Weights of a small GPT-style language model, trained from scratch on English Wikipedia: 10 layers.
MLP neurons of a small language model. Each row is named by its layer, matrix (gate and up: input weights) and neuron, and shows model dimensions 0-127. Each number is 500 + 25 x the weight over its row's rms, rounded and kept within 0 to 999. Numbers have three digits each. A neuron's up and down rows have the sign that makes its largest values positive.
After each neuron's rows is what it responds to, as a language model described it from the Wikipedia text at the highest values.

L7.gate325:510494486524504472480474477471482463493503536522492511501525528490490493485500479480511507498493486501497502524484494493494470509495486526473504482510520510534524479478487524540504495490491494534513483554455499455507574453491526524475501518489508464500531481518502518494510544517472529552538528498430453479484492565478479496484510480506512519501506523471502551455460500520515474556470
L7.up325:505484459498505463505518482514476518459534542491552468487496487468470489485488520486485517442477505479489544555497491558483490505465471504497513529512504520505540515532463506524487468518498506496473516515480512481496512472500548505458498541501509500497492475531566508503517523499473558490474499431493478479530469503499513508488517532522467483524507525488456532496504489499499498499496
Description: Career-text stats and continuations

L6.gate316:512499505469451520528478496512481508533527504488460488487500449546467534519466555453513469483476492449485473480510518519495474506486491523521478489529510528443507486486447540489553510551518460515464479496525473539497488490524512494491537515507472502502518548532499496515501481488492480527515482463448482491475511492471458477494516538535486482484495509502491524477496457448515517528510
L6.up316:512505505515495541530501497522494501489472535524486485533501479499479521450546521488503494470479462500507501470501493504490494538450538525506434533498501536507518501490497530522506513503451496531538469506476515552486509510509525515535521518487508523459484490488479480536500478467483478465479505486495496476471525494487448505483496463521507519488506502510535496488510498476443476457490
Description: Predictable boilerplate tokens

L6.gate414:510476449471503491455499460500472470505496502454442503516527472501462484491501493495477471486492455515469501527507498516498537511482512470495506524546496497510494466477484535461488457523472454494448508505515516525503480454541516505534526494487501531486512532542532491498476443523471496498480516502493496472472517560494500512474484536541487474474520517498508492451506523510517502481471
L6.up414:491512476459496473512459525505502495527487505481492475524472502552508499485523556502528514493481479516494513507471522539455535492544517504493535453501475510528501463466502527517511492497539489484473443524508550518511493526488539512481478503520472555498524515501521520530505462510437492462471505508489530510479531504502478509494514476482522510509503546530472510489505510511505505541498
Description: Table and infobox cells

L5.gate359:495485464532518508481467460551515503509509514512471487514488482512491506498481515509463523425520474523514461482466500510519503528505578455503521461495488521482522495516533544520494513511500446506460472504507471523507543476519493475497517488536517522490474512509500449475513480564459454471504484487484478488495500484534516534455461484490498508540461495507517483502489459520470503542491
L5.up359:518502495524469519511538514500540549486505548509473522494533500494520553511509507501505480462531496437491534476478509494489491535475509545496503525478521504513488479531486490554494520515493494479537484534482513532451465512526480480510488492494498475535515557520519533506470494477523540485503544497496456525544484507488504498503518442512484512516542505500506507504458487486514466467495
Description: Mid-word fragments, number separators

L6.gate685:482525481530516490538481469527498500488503502514496523476479460508531485513520507477512511540496509523519509514507510525516498484454522486535483484497514513451511462482498477484478487521496504479502492497504496479463463469501532496496515541501561460537458500477500491509512505471525507488521489488504523486549455511538505515436472499518498444478508491494456516509496517523510488470500
L6.up685:478519482443496498515483504506485481522509501512471474499501532503545466514476531515498540494507474514486453480470502487505515504443468494514459488509495507506446508525517491556496487502469482473486525517476488488475505480469493492503509483478493515518478460466524498531511480492495460515530466471469513496509517510520499529472502498482530463531506517512510556463542510518434496491514
Description: Mid-word fragments

L7.gate652:521506477523484473529503469525502514462511489490412514468512493498498480482520530504498561444536443546497467491459491510498490509473554477500498505501498497468464487497517508539463514526504470493504461569505472517467540492474487490503520513500556519489492507472475498489466461475485544518452495495504499512484538523508495511493497486559493495510462499542516497511533529540479485500506
L7.up652:508485461492490475512490553454505495497499476435496502530552503520514522505474550533485496493525537484481496510501528507494494538494544522509555498517462527520479462477506462517480498483491492531517474552491531540482507481501536516503507513525471457535505484477469487509513490487474481487528482502483491503506480519487522499480494442531524493505493522467495516500506494478486484530515
Description: Table cell openings

L7.gate639:503501522503520408520522530502468503506496524522478489493486524509543492503505538455515492509491460525492476492504538508524510492515530532563514552510483522481481502493480511518506494493490521457516444503475508514476488532543541509533502536529492495524522534462497475500461508495512504539482520492507495488494482507503518529553541487501494500570551476477490505530481514486537484493456
L7.up639:487436504559501509543465484474503508484496538509464473475519503546538510492527509465451485481488492515507524414495511460462514512486534538487439534525456490507512515498508499475452480518482501481495502499453507495482488492511514485496514522486520507526556480470497507507521481506549515479481495514502508480534478477449489479530487561515550521501502527487490513487533499492499478478484
Description: Word-initial prefix fragments